config = dict(
    n_layer=10,
    head_dim=64,
    d_mlp=3072,
    norm='layernorm',
    bias='all',
    tie_embeddings=True,
    init='orth',
    init_std_qkv=0.0232,
    init_std_up=0.0332,
)
MLP neurons of a small language model. Each row is named by its layer, matrix (up: input weights) and neuron, and shows model dimensions 208-463. Each number is 500 + 50 x the weight over its row's rms, rounded and kept within 0 to 999. Numbers have three digits each.
Before each neuron's rows, "fires on" lists the tokens most often at its 100 highest values on Wikipedia text that the model never trained on.

fires on: " |", " ^{"
L2.up1378:464509485494506490485523503504489475382509554532456481583418512523490555461464532591456515578489439480590434504537515566404516491490548571514544499525554501460481548433511519518511477516500599404516507521522457467528574518471586604504504521508456481396595483549534626539434490446515444489515365444497545514473449484508521565598472480551492517518570442471517494493610561534528459462547469587470430522571511449522469533420539483461539579508479435481470512529431591542548461466449472522483448475468477498593497553443520521491443462487525577580523540374426461479435474430525597481527569435430578537453485533491501489455441434435564509527492409477443399548511503450391541526463412435614411492505547555516428516492513503501476613565387481483465478508535587507548567457552486

fires on: " |", " 200", "78", "lag"
L2.up1886:493570488513559499471540446521492544522503448499538551525556483489484625439537524567465487539444558475439566530496511541475515456514532407490443517557485454437506517483472578488565425469521513431544507477371513518452531557464498516456443490522520472546439478534530460452422456517530496463551431480511589490485458477458557571571481519548483393520571475454501471497567430531501545552481493504520491464483527522467557530474555515571513504477422468586578545525452369462568509548473441455465494578493523606526553481450583482569515525467484568489538559467532500543545492521517494553603503594549462430472497544567592496608516368514498467402589588389454575527543559410473458528579428537600563494526532432499466398425552548553603520551451463519618566462453569577452587463532537

fires on: " and", " out", " but", " |"
L2.up2869:434507428471478504408485436520563502522501573446533485523564369555582536563505483304503462539519452570488458588552459547510494493533531346522493439527539411424578533567540510496612512501573561439548462521458447619455534519493440511483495492441497552522417539503384487517521440490521550477548495537527457524523496469524571435518628493435486446528452476486539515482527483473471412488508468550473545426442509485475431510509557520570452526478497504489573491540480497569417518587505571501476520610482554497484425484424487430428506509445546565506524490470530378504491582493531502529518487562409487490458537554544494532548495560530478457533492502584467513571564428496526556484477491484484532573450462413519534365479499526594547503531529539491524596482401453482593475414451489

fires on: " |", " for", " with"
L2.up1002:405493467422544435553428458515374519509512518414407551535434527439503416544475443471498522603532484489570477506542479516529511502377573513493560412409539529555516426468505498480511503459486425537422548475436533473438488397481474471406537443543573507425548556629487504540397553466404450386454492472488484499576501545521461493509518558466454536580477470480465468505546474541485460505531468469371466483412478490517504550493456559509496548591488518424437372648481491533490496561509478492547500556441510453450445506569483541537523487547489461517510431546507446480495467499455490412420463434565475551525431562454500546549572495435438565487507493465605517491461552508511482554606466567551527524493497566490481406493435489523518432535546523486437497417474482559515546423429549

fires on: ".\"", "\".", "\",", "\"", " %", "\")"
L2.up3053:522508492498536434503519501489453455467448463486526536559484505546463497472526449598484510406470556549469505493536497506521543483490500513468591550553412602547461479526541458473435484615586469440552489483530518525617484534483492432498584431536518538426584504480489596582557503565557549549481445581495441527527479533422447581495540525485459470601495441448585406462492471581480486551547452531573508516555507480527482531510424520516557489473473603455431490421529501475511498436479535504512479501485512511453521425500507459533484504434476517481364506552512549502527480497533456508386446521539499489485561454592534528355517481430533560434506539646517487541459557476446435540551500476426440465484534596465482531542552457495370500467435484446544427466443528513497409506506573

fires on: " |", " (8", " (7"
L2.up2135:572504593463609474498498480512528497591517499521477494533450416526488500413517518478544473477487528652551446537385474532492506518441507530592529549467546500575515382456602515407520544512477513430432562477472487590575483354500556503522462373566558511480495506576529449580438439522428543546490434516493478412485546587533480477451540556533526513508523584417410560492452544484534538477469495512475527439597483474518428418482495589559554447460595522456553553406519545413516537434463496539633499472517509465459536544569461517470554429522451482427444447497486442453559458538544408428495501512596533608542484508523466524508452527523412551441511486519557479499509422589566485523465588522485479484481479352454513553579485480523447513493608471526552411388556482478526582512457469

fires on: " ===", "===", " Award", "s===", " election", " (incumbent)"
L2.up1619:520490494495506477608554560517530492507501486474520504570531597514505497453476466577421518480531428539555516489497492505502575549470454489549522484509521405443433424527525610469527508576446500498462468608543557520508515471379592478505434525485458449491508440443491487497493549533513405490509399583400517448538478525455560519449446423510421576558504514476552485570478482402560473422547512465461501411554461478457542457522601446470594564494514495457427444506600520448478485515424550506567483463450442503553551511560431501491487587520454494544521409461457578546463446574490461568527511425463461546488496526553535614550505500438525538539423416529491542544470532397540527554535483413495487388544537528553452511524481389617581511489552546421526487517567421468540505531513505

fires on: " |", "|"
L2.up2845:547462471475424523538478540520524474522453515494505506405470531489463514420430430524449511511542432449395571497459520547546470435448481526482490542606495539606448615514605521560504514496436452493414509533512481497483475541442516544501503457543437516550469476449560489472561503454527528511509514511451528502458520562545500474556537444456605553542455504517517542539490645532471489413537452519628512498494564413480485488551521471460539518552505518543416480508534428587481500498464474451474473557539490488530464518551494444470447492355500503548512506459565488467523527551445497536500583517615468498547526410466493545545524423491533639497530489493469482515486468480500513421503505505564527518458484485485596479528368383443454520389566468446525455494494466525507454488467484

fires on: "\n", "|"
L2.up2170:449468455522530551540535523478451421489438466471433472518450440493520520508385558473573574574535505445521530463466547504532515597475475549473475428480488433564456534539506445524460501466453434516528502485566530472543469572482484517503520567531558451448460562581464480485504499545510493453500589512505575574443526525570362492492509528514516522455472509443429416476616540571482500487545464385439528469483544440507387499506491459500493454585532491504483559509409461523485514572589479459509588542539438515516609506600445432452476617496555581498423514537598404527584476497483449499450404484554488526577480478537486578566438471486507600482564485483480468503435476506648441499475536495451617456502573524499452436499496489445543537578448473463532504463522425495537570495488552

fires on: "i", "'", "y", "a", "in", "°"
L2.up752:518511500472500500518522539499485419486472394517465509477456572555526428451490442482547540500465461418494470567487492550549510479504446520504477476536537452528505436542608596437466431480437418525509500479493530461484504514554525526545521483462489570467530502526506480512413473603551553416454492518488488440569471547569465516387468498550547479505566457515433418532494499455615559520484392551503496504460539526563512466568345524534468524489513461500535518504540508642524424484416479564492481491447363499415442534484395512559518473503488456586439461626453453484486477535504496391481434474517488535539450540378528504528503394458406525521516517572606616516567489475534475474471502454520465485470505521525492553527591455463566505560582527483496428526503614478491555441481522

fires on: "ear", "aw", "s", "ug", "ac", "orn"
L2.up2969:445499520561478561561428469456423549430467574577421565532569479511490571585421505464508573438462431577590442503479496555485507520558603487495508553576512541532500549599471627519511535472597509503405382516387492509474468474481548450514464526502518479455430502511463455449506500505480438539504566416542492434523493602540470549604433478535425579509509425465581542519526520498645597516535450496482534485487423531505473542584430442547500520496474401469556526532564435561502489490476436503558472414518512538559505512499488535470524506421497466551469476531497475497487574558503462527532531540408548457544456584527487432505588537460529494459474491463464462407448444453467479553553491522466504479468437498565571581440555468448450450584562522542448471501483501496557493467596542

fires on: " |", " which", " 1"
L2.up1415:441503470494500551443476487598495444453495522496529522569369560533486544445467472515480481579467464504566441601567463546475483431502500515411495500478526578528462572546502477516525511424534563473491499440498474534526517414407519548545545468493436474509517510493499600530520401446559513558587481569552525572472480475456446559574448490523481472515513524489448555470541508455581559507621550556582489486589511449471562455459476453464577416568494452491571422421490553510531473466441505511557432554364554472506530438516579504491572490382506584518547484453489480533504417437489533518535531517498469542512438533533550534502509464383470484440471395423393440506516499422497495469393411447619477531453543567444457463434525487490551535495415500468531528502481589520539538501599460

fires on: "\"", "'", "”"
L2.up1860:452466591465472482479493428506470476567491477406566523560490555501460427466504496488559511528466387434365495554419475510595584458476471478605528537479419485552439454534493480430457517578560496497388466488483440522560544488523514500433498381487504587558389483542415464445468496560559491401603478463472601540514449531476571397395417481530532503528406546484538334473422443491516537543439452603453440575563514439635428565491506526501514479517510423467390504601465479517484441546519451436531555456530534520439513525472494458535536571506492516532475499582498506576457523582511460466486556604481432524477506431430501565571559535517433456562480526574626525478412547504523499507460512450500479527529420491502505488505470525599493447495591467550504532463560582539495465535513528

fires on: " |", " (1"
L2.up1353:558529497600520521457478560469487532511546468536531538498474556455531485472428526493505477506430480443483437557474522526591486481601470425444531540447415508497457411492497504549417545477563448495597482559541445562445460567474454408428522485497578482470538462560542511512512508531472548524391414500520544469477499540527503557503525493462528452475459551528490520421567446601508487399574529460524523483510471473437564477557498500385567448462500478536598516559549610471505431480459502546583549549430494577450578502467426454484442469454609521484470454476553556492479502598536493466512455540653451511666398617515526512532547507518531484465468551497483473456518387424503476415497561497546405646424507519519528508538422463524592478529456470487532490507520441524538517468513511

fires on: " and", " to", "mission", " between", " before", " in"
L2.up1465:432537426483414490503548474538463547553519539479550519527573535540443506492590471482521505580533504444456590433492505497570560469523568430491445370380515491427576517468566501535481584430445448523604496494528461466531519533478473435595488540537511477554527423413498512537424478554495582569472509588488554525425444597432413471502575487508515599459555392592522430554529471498546673494523524505568474580436432475567450517529482475475525485427561527480429518509490497469416487459515521497477496563425482543515537526426544541525447504383588497494624553437522495466464510520564551416424454515499403455475580522578589500466631532470490530435531435510455441530452549451410548491439436556442480520465540491565608493474512548563535569556446532536468457455495514519579509566460530

fires on: " |"
L2.up1547:483499543535550470514542535519460571455480583392455475536507533519467507438400438483412462524499432401489522515507490488487522591573494463534436503488549601483495547497506535513561478410530540432457573567480473445553501529481498584408515477514517476432510481507517571579573517482531442522487550495517578582418439546449517440509463454505471432606503410449482590556471472439544467505507517484499455440536536414528395572448495558476445585537492468573542495627481595519574513562429584530523459503451523469511495530459462479474417488514563597539474563498426538512512525470508516445502615444488430521524426543556543552424481533365518527468511483507511462475431617426498464432430465451601496535498463476486459573454400478516380537519466490493457455476436439479473461477485491

fires on: " |", " 19"
L2.up335:539546557527563460588471441598340455494505509558569474454356487456591588472474458521503536560533509441578501547409511494553517596457455498347505466498486434456540534495469485560529535521471453467488533512588530554484478563589457569572563485496487430444466475538403426500436464433546483587454508478567584487538590549516501570581440495439585471450536562468522522465461466532486549513495565427434402430558519516486527570514588542506568474469489372478661475562509506515457463543479385481545528510526571554511546556395493445462518523443493530566510530456502557462412510515565517442454582467504507517533537482452500495423472426489539432451534541495526560498542541481469392551513541485460487533469460524509537376521522552456517524399549524517432482464512538548512490485545570

fires on: " |", " "
L2.up251:603525502511532539477540493451498448570449428472519464519508438433549405556499467530425605517541489542588470556494476548535510535484505463573419482548543518553457414464496587499541547481525600446486476505559539491512525499479487471564457461546567543506507461620413495555526552517401469488492487540539494477503536475552471460468438547530488516536526524527481424521441475467548532544489564540346561518588472535472506484501498512528519527533516560499484465435492574408505507559602513484543466561501520523524455476435522556484510492513486446424450483515519453487507468409564472442489494505505461567482550602441550498454450523529543589564557457429511510490567563503517467571477504489403467508513507472547531443498507502450456458543491452482483497518392581536491629563509581

fires on: " =", " /", " or", " and", "\""
L2.up1762:426435545527438454513465455509453541412488505416521450495568530488468472473593515456482497470474450494501584575480477502473550524498482465515477656565571439503441545583482485473537480529526535444514532518435433448546539493454547481472485480465454560566460562477553457438433373505487495445525570498541509490522489485474553402511559481552491489563426554547503490472472505578532484418479424471513482432558499445466605506552526568527468423591435396515553479471449462476477551580515441530535512468476451559477629570491512515513539567511447458548564488479537520507461528503340493530506566463513493559531507513476496534470510472575437481582537523556452444499423530525543495441497431451519467470465493497493548452346423460530522508450530465519485431533544497556524593507444537

fires on: " and", "\"", ","
L2.up492:419521502575554431577507545513438511439489523420551515488425408462532547481496483528389483503426577405553515462389508539489458565588537468466569536514448511516376514418486471543526529534517478451489514571535483441518503543500511412632467556444486550472497448452495490399475483551526507455543616467507445556452583482440456549536493507486510467503622580549516495491546463507551492557502531530523474537504573535514586497570598520498555446580517520497519546483521451591577536503479587507489444467542543670493513545449567437534519566494484584476419521507469440551499513565452584444512510504514541493587442501542500453519550452535581508533490567596465482535558555512513540446511458534573495518487549539446588531521496554567534596450417448547482397567561541534496541461500468

fires on: " |", " 0", " 1"
L2.up806:512500520542585574484488488496474384508481474516458497496528492473494517481514455567544561483510416488521486518531428478518534553521526382544533506506505504583422543483500519465473501454448425500439424477570494435524445495579592499464540503472493462558516482480470580532462536508420495448441528497643535502467574546442491466530517489530557543455551554570555440439508483515552562510529444594491536457557570522431415461429520563526544483406612492528506438453472508542492450469572511424561605525493552536521486643471390499513517494558556434454547471513520434472544581492512528495522475547597494557547538542588436398591522458565542540559581536588469576416577464432532506588492526536506446534415529462590582496537577522592522543435510457466536467473496541489420575444538437

fires on: " ===", " ==", " as", " life==", "==="
L2.up2290:509485438605484374479394487519544454582554507452500586533513512446544473594442509480519497441456634431499530542525522474546600478454487532549583411479466394536418451555474556575538549492544453460460457591537634567494495511484509498423486547532454477442532552488490528490573473454569517519529563454502468575406486512453589459520541561558475516499558498502563518440503516491557456507492489437430487549581421482520543462543558461479593557452527536462471481597489478531480538554444455509557537427551524578406409457486427556569588516577523421444554466481458536436502412500527533596524471463530485471580558587500575437498457582494496469468512463574426435489512505518432460497494507475548422507495508494556497532550566435478570533547463455591512571489540507490538471481518613

fires on: " as", " with", "\n", "se"
L2.up985:423447499504384526552490561574537597531577510390455466531428561542537427502492455516468449546528435497476498621459414543564487498586518538458494549555507476580499488526564420433495458483505396588467468460572594439488469463507620498417581520538560537505498396600504461637447522536524536499517489405474435489490445527531523426536596456508515521507520429466448585519537545497451553594529522406476492478519481514446437563477529470421550566496477445451471502534473492511565480516395405495486528467386503535513544514535478510544500479464508466467463468517423454444562431508513484473517584511564366591460518531518551512548440467527493543511530441465532518488413529511570425545379480519580442435410491452519481435533526536449502542507474540477623478500539590433557511501401561

fires on: "r", " rel", " .2", "ch", "rel", " res"
L2.up597:439536434482515529488561585494458547471502485431540518523567484413452532411519531546532567503506509572503566524549548514607462549461577566458516479524545526512606560455375432602460440503429589495556502547443463473573403523441485486476546539488531540613560556492585479523497509519508503498454538526537481596552561541447487543523537502468501481425486495493464452509479548640492523568560496538463531496517484465519480562470474496541546505498485590524568492456509512468458530518485453635469478524530479440540604500575498460411631587428548508476516493416430552527439584493549333481518538586503432513551421538569503551369481553428633457422454451515502533548486558467467524413460540477508504483506535527529429466546446492534497557548464506494508447533459576505534470522489587

fires on: " with", " to", "\n", " by", " into", " between"
L2.up579:484497549450443545553470532542468542473483528540520467484456468552450485506469469490574512471482576491567516538405536493487515506488530572511523503488436458523507475505543463505482548537482460459560483488503483496497425507547545584418487563498527503447569587531498425439455551534517432487470514569627480517654490449448445523410556535484504508424481521512590475553495471567433528437500520428513458441538423616484452481440593557415502454515431325482522539439442497503519459524533435432444534476421475560488626486439570553541506574498562442479507524537477490546486593404536510580509510519646540538524600450554506540503434477534496474512568462467415522487491506531429510547500509452684510452509577507517512521532492547416466531573509520469421527473498440527522551534539456

fires on: " in", " and", " as", " by", " for", " with"
L2.up451:510430530436388532513515508532465549450489535551582558439438464528530453546449455506474387483460575457477522510511482520494492431496453534547519470509545519481495526492557454474493557486511456464491531475441497431483504498417627528508498470482590466426479464567474483468538472482492476427503506558535460535474492409455586590531532597492540455453528546490582512398511490584442511472483507467430445470516509522595430515479459502520550585546538403449539590488505494475585612506523558490599529494489555512484562530533542419569554578535498515462431509511483447527466536472441414509555489526434566419563504549453510475433501431518441425534477544508478392430426490480511458408433581485453564539409514506411457504432496489483584584387495567479494425514460544458613512437561464

fires on: " 0", "os", " |", " have", "i", " who"
L2.up1998:584598492580482538535414516523461468514406430518497563559483505477579548494478536480537557454433519469455576522499474547453469438565513505525492585491500447550532518497441466598510569581568404552578522458492482475521542517545534521605460455470527398433529465488417566426504495533466577498485578486501472528526614526446509556599483436421378439538566525636447426523552507484497408457515493500457489457546577506534503376434490486584495496529514429467492573525570515563494435429533522495473536404460483483472479487524532570500472398579456555487510534522676440494505487558496502494457462469464484612568470525468448481555537493564487518552499551549439501355459396567448400497452551480527529551483565429571529477452565545539602472550410583543490531501482516611502538506443506

fires on: " |", " Press,"
L2.up1470:567533504480528553562540476408473472534510458516489491493470536507530556516506461470534502506515527522479474546476470515464505442539442521564426546445623589483495476427507495525536477525511506422536569475472481484541474480541576554466445436514565498542511483542496491472354540565474495485490460495480514477539541523539530492479489601461607447411525473548499473377513410536542536555569549465452420488502388557475514506503473508394553471475447423510452495401533507322587536505580516441668506569519516502482493523374436572462434485606443634504576530462544481489568491635561474549456465546473417517504394545562595422561543537528495516546517536404483478553483490433421551565566502563491480568500442416460491449534518506610511521549480471482457475376501540592538569484503513

fires on: "\n", " is", " was"
L2.up1308:478563450484467524473519476412558499535536500466490442467627527451516559539511618431530537473413489565444497510489415580510538579496469485422518434524595412469505532456442514489480578452511475511486474520488489449511466533474519492540510524501574504492550520554393481465489548567516559442514481511444634424474502478452472586554487468462459558447449512586451450433438501457474521620493532403432430500493539499513469533444573524471477454453508462495473551516424562548521477563559466449548476517454476479577579513412628451419461460527500637533463488474531476458482590527485532492536446454456453446509558466569455436414494446549452501589477487529486508539520532406655512516470463461466460497510508573411464570499562425543603484536493414527496508503569577553525508465534499

fires on: " into", " from", "yn", "cl", "ly", "oin"
L2.up728:537460617549515495516512449542464496533499525565520530556498449373422430532465512506399590506409557505512556473481417447575571522514479482491479486520530424505510546525533505444519437424509542434548573552428510509532520546515492506500458462474447384547542534489524476501512471531527494490588474496520491513517499541506399506440546471451556556512471435487528454546476483473351455594550500490490459457485508528374462483509500529469533560496517554516458488407523438435465598459434395574569450458538485435558474520505474532435578455449514479478503497502466479477544476522560510509504489442507551426564439507539483507422537565431523462523473459538485478450595538494461566519452574546529437608451503438443547541436500466596401466530483465524497444536427497544517380556493385

fires on: " on", " |", " by"
L2.up2532:424492531542432498436420391512572463448457463410451581438483526522554597510544526512527441567479501463567502566472557520449540468554576435496500415537497500477528475442409533557523504506527506444508501492508390618437475495475511527476513553505481418490475577455534487557528441571508533584432459555541469508535517442498575495551482530510429526556506447448535537543460542536532360450507455510496536456526572505533488579579429513557529469573508542553506554497566455509486600475463556455508555564402496472479500448483572406396495519458537496486440509503522431585513494438518521494488494507426477421461467511502495425446488434475559516438477534480370484553511429546460522526526472566510535492392556421376499359434560541530510421482479550527511522405484463442535530482489456

fires on: " from", " is", " in", " at", ",", " Clay"
L2.up534:469491382395551444519493581495474489480479551494548473501461498467546546492538494556558577456564475535523500467481450532526503499549465494545526505523458535526536501544501500536481578543498537491598389516466442491537426466471565433542563487455532682526475450508455487509459498582368443550421456574404561458455490502439574508509459545463534499438515508530530465494425514421457543639498456502523547507506552519498441514530444436569562488484506420468576537491464526538522598488523426434441512528473553512476556562564539501541524445518493575523481437457460487522425478487520536548452505490522458452488491450461536538474549551462516525498519412577563487513510473561485493475539504438457466478430526463477446503464555505540500514505470450500509447541494466593628486535473556

fires on: " |", "it", "\n ", " into"
L2.up1377:484439440485503473555523515510450461402458509528479444446471527517502487511515503574451417419640583452580433514570505535421512511471452513544412481475611519475427539571472501555498492492497544418520445572452480501527465569492438491511501538474462448353513487580605538499550502597556567436438471414480527562523481549549562541474546495500520502463543545472467515596565450509596382486462474463442418494538447429514566549516501515439578469522515470560479483557500588511432500484441496518473458456491539496560486494459475534474533468509457497440482541584490489572396477478484503559464511458570522512522440456514485521487479451458487508515589548581467558535560505420431509642563433440543481452578447543515580468381394492482539543444413499411507460514501474478447483459473533

fires on: "\"", " Gold", ".\"", "Y", "49"
L2.up1340:427499568515467501440558509524607495515482478478481605533529423525526450478471540522545549513572559421474589491517464490473513458468424525470529496470447355620478596462474525644518529435482489505609527438517550506434549482492522480564413454518567530539474547459483518477485443517407502524478490524458505425599467630544414478522429416500515493514459518598604483525482433472529504535478486433514562429477526477556404466547404500551504534496593641434522428508480432468549485424460435554519466567467478502561497459537539541473521540505500464529440454470539553513458525489515443487517565506474416524531595539564593588455505465477491577387528456568502535510454521492550589422533539446334402562487567565540479518436567488536465479504485498521597485431495585511474421538511530

fires on: " to", " as", " on", " and", " for"
L2.up1706:413492507465479508499529512473483505452531552489472525497514569448521548484593537517494451496530438447531491574464474601485487536522564447375522479504499487458553464442445473411467576500509499505493537454488527531517484455515481503478511459469541534545431547528530509440460617602537449501441537519609493542467519464420451523502565511665494533512525528520469605469444482570505457462512393515510436442542499478613456485503569527554495461487516449474492435614458433479532471447447494508522525426422516514438583540582415577532509471447515484449508500542533428470505545508466486569498525521555443496472451538471483522597533512451495500453481529492532474505457542497521423437505520478474494458549504549435580477475464500544489483605506497456562499558496557504459525400563489

fires on: ".", "y", "o", ":", " by"
L2.up2026:464632435488546513487507569492572484405576564482515560503509494520502530565467476474447452418502445557517483530488500501495447517640459520469482544403507562533539484549546542529497487489529556518480498505489512568617481496619560448523582476635534503508539471403523593459522519547437495471503490534434507493556470449465563490493504501525486563592516508514523528533481453527521470467479511470529461541537504527485498485520475524555495547527457529433569548443529517541470525482474508372467585530519584508514399477472476471423447476487544510588478480451465529606439441503545562462572562519463503482405492524556504433494539473499479545486461624474415569507475521510482549461432528547571446497532450496457456432466429487538424498537445466589462471403316500544489435467497481

fires on: " to", " and", " •"
L2.up739:451536525549542503474536471511442485484482554439462492516483533501521531443437489484537507539446522586397506508516469552567547522501432480505524439461563432444545568490481353485521487538388577504539424460475514557553485484467563502523458430524569492485490439422509492484480487466424471578491480484515490494474432527468609514435506529502534477469503481446641476518458507436380596571502469516461555509504483501536421480557577605531479519430486409474461514531464572480454497573619439623485544482462567478535454573435451483487484449496545511491488541390578500503491514506498491467553498408467510429451496566587512567596525566509509522569550438689517511529483504545422450440483425453554550466427601538582635499467503486484470548507480405471493457506472494505579424485485513

fires on: " (1", " (", " ", " 3rd", " 1st", " 2nd"
L2.up2363:547431507493471535440537523483493542642541508538456500492533506500556404493499357542495513419439537439604579493517501482480589519495507490405512507585566556556469468600516538613534443530469598462462479568510479486528497466488564591431646547444445529552413506416502454472575498501491414523487443466548518528511448443443455491512565477553560497579574434573482500439429601548538504487486513481514613461471466500464525458497560451522582510552448524494488441488513578527544552514453509477565521505565497465548470388504526475472473508495539523564586567471471493425576530541529506527411507420418550535496407529535505557477538446480456475504460492476433525531521488479453521577475501552561567548435552377446512449523463435515501528498483449476561434479495560467502466449489512

fires on: ".", ")", "]", ".)", "\""
L2.up33:558610495467499483440546445402516593519488556443459502517423514443536480413448451516477531450538550547513562541455489485529333489515497508513583613524488513528529500475591569525443456531603521458499503641565469534554486444567456388436519419561537519528512543524462508469429615532512483478534480536505560572485460496501472458442478548505450486530435482546465504421478472513504497501487516530482420529576472495535535472562550572447527501541494456558534496454426505507500510634490406500599463448507524577503522476536465494454439601448357446547495481477519517548380569505521433529565501598566519510537479445437482519488465450473470501558407480432471520476465494498520529523581511458633512474489525397545479530535504440474575570540536575635465452414479495510480552406398506

fires on: " that", " win", " cont", " |"
L2.up1354:552507464414464509536438472491577423505487449527525518583423507527492482543517511532541442589474460539413478570533493565512487468534484556480515596521482581495487530516524492545495515534480599501458475508523452417436622480515440513511493580491477490543454486502532473540520494528455563568447475510453497490562400527547590531468538480506550599476442467593482349462459485573424518583439517437473492437581517447475589424572495485532444506571565482447448433573395469517448485481584568440472508514561455503515558569462433441364594478547519500488486395410576563497601470519530407473535607492546574492518549468418511487516513469521445509511523493469472529529514466560529507459481429471487433521481514539471480428416421494443482576415621440461518473471551596513460458472485601

fires on: " has", " had", " have", " (", " also", " is"
L2.up622:438537392467536460512507483500473531471519477465453503515489497526497527447482536470456550474447443596572542531492500511533581520585573536445469488523514490414518566519474522566537449548475424499486480456494453534470529509450499565522584444539432514532580582491494479536447552499541571460507568549467537424602519476499464529499433501493416476600520546585511577408542525548633570500484531423465566536496546491448543443462588550499511414511446487467629484486455540559430524458486456519424555533528547515602528500518548485468437393416536615504486490493557574619482488487434571544581481398548400448424498596539477535413531396480465548518527500468534482483479556506467530479516375559468476482416477578417515460523459472458429478496528439417437447411567545458497537486522531

fires on: " |", "|", "\""
L2.up943:485496474457537544498489507509511451454516564408486571476475485490444530467468467472413541482481504452533511533509526499428519404422522520473546560483558556546458551537582599486518449419485494474503474536488533466522421518402512456441504505402457468495525522495512516531576376512602529576554460578508528535451488495496535513701427476567471499461616462523478491483518442472563493574546527434523502461487517400519498468422509496485505484587539554548590465430504479459554565529403491478495477499525443523479513551429548534477550487458476548541478512414594495511419489517469527508544560513511430504455442503537495502514510331443544538450468480458411439434511463439436517460478472482518492546388452468433471545442544493476511539583388494550544495479522617505464516487523486

fires on: " to", " into", " from", " ="
L2.up1939:458600459470513484618480452608463541553468440486499639623455527369464483468478387572502551525526487470443597395501551487543557530513497448472487521476478479580522552588439475502464464423533615509531475469432477549482505529490549564449426536555485547535533519484424503511479432472570442523475520514445583506501434504500424511479536480472517461573484482526489440476456397518506507538580462432481504493482554531406503513555509478436477484490537485492469528381422490534507554535505481584509544440545497494583484477519502535489546525472571534436484484481478578562515543572539502585549438479529513445557456500491545500511521409495476442478476537482583525502546492460454422457530572444559562546515453516533536514496324518493578493495435443475484420574442545462543475477574483

fires on: " |", " as", "\n", ":", " after"
L2.up391:480529572546477478476532511497459570418508480455400545521407479450536487468467548435493467535581458465503514450426510515534467522515574527477468517497478490551482545459392563481578451566543521418536532618562538470466488461541516512514463413444504438464420461481545544566503507548527627620496506517415443509495447560515497486495460571506453432568474386458533449452536478520563408543454468460449530448533486484447509524487569477540605415478557490579466489540577560463422568482456529480522557518451544521478542527434580577516426532563571655470474496543463568476585481446583579506503505456592508493444445500472542467442565531424538560455460630599461478537340513543551446513477478519452461441560516410467487484454503531555476487561466538550498541541517460539621512418428539

fires on: " |", ",", "s,"
L2.up2855:530530552499543574566572513482535509476617504542506551537439509506566484519541490465527480448481427485435526537429494488581537541479546467465530455495458550497509445457453521557533605531516438475515573380513560415509396563478491474515444448484506489594495499587556478499476464504559465505548561525503555499581514587412520523478364535437532426518568577473536523505510521474514600444525532455497494461465493469509492598520582516478501439464511572531519567476484536445485425517480491481537436442527527512517526609500544475453574408447463484532418489538416496461507593456480463473472501541464499527474603417570485493523571520419430540518533513473466494539486520451509514579532523482480514545497575520469528432492501475509503594527558461543503494577511540487477567403556515

fires on: " |", "\n", " p.m.", " °C", " @", "|"
L2.up744:465551471477479455404472591489435509511467490462523521552433492481588511468442506473503380464484489429589512472508528448481467520515566597501417503490525575426345430449447430538446526505496550536506593552590526513491522492441533401491491474575458439501555496454447608492511399502552457602483499538473527534480405512517457487524563485619522580478543453426485475511491509547538464496562550448547400480515574476457554492428506459486557502542472396476474485559470503520464615449528562500494572541424505631496638476517481492430409521415504526431492511448578553535459502411496452525440614364563536480479543572501437471445503375531522554513551498612527490505515483445485515545517519528580541582453503578455511496318388476434515473515505492475553550477510533559484555471517503

fires on: ")", "\"", "s)", " are", " were", " |"
L2.up2399:611562490570471492618490545483500482510397547444496502380549529439480465423465478594546490566470466448515464554457468481495552459519497453507547492503556553510502460496522563568487504486484483459511442524493470485539614444529466578466405484510599433494527524398499565480486451473421603563544537545422573445587498501528574484528566485569538513445479469485548524508495560502541442431504527433478349477537571545534577533495560521465507441441595475557594516555621541473494457511456543391422577500467596458549509527446556522505583503511506553443491468554475527510521521515504494527525461607601499485584596497510479567467485375474580526516565495451608493501543550541530546620477483502525559516526537563492479534438492476533572528514475529470494494491570542471466525541445462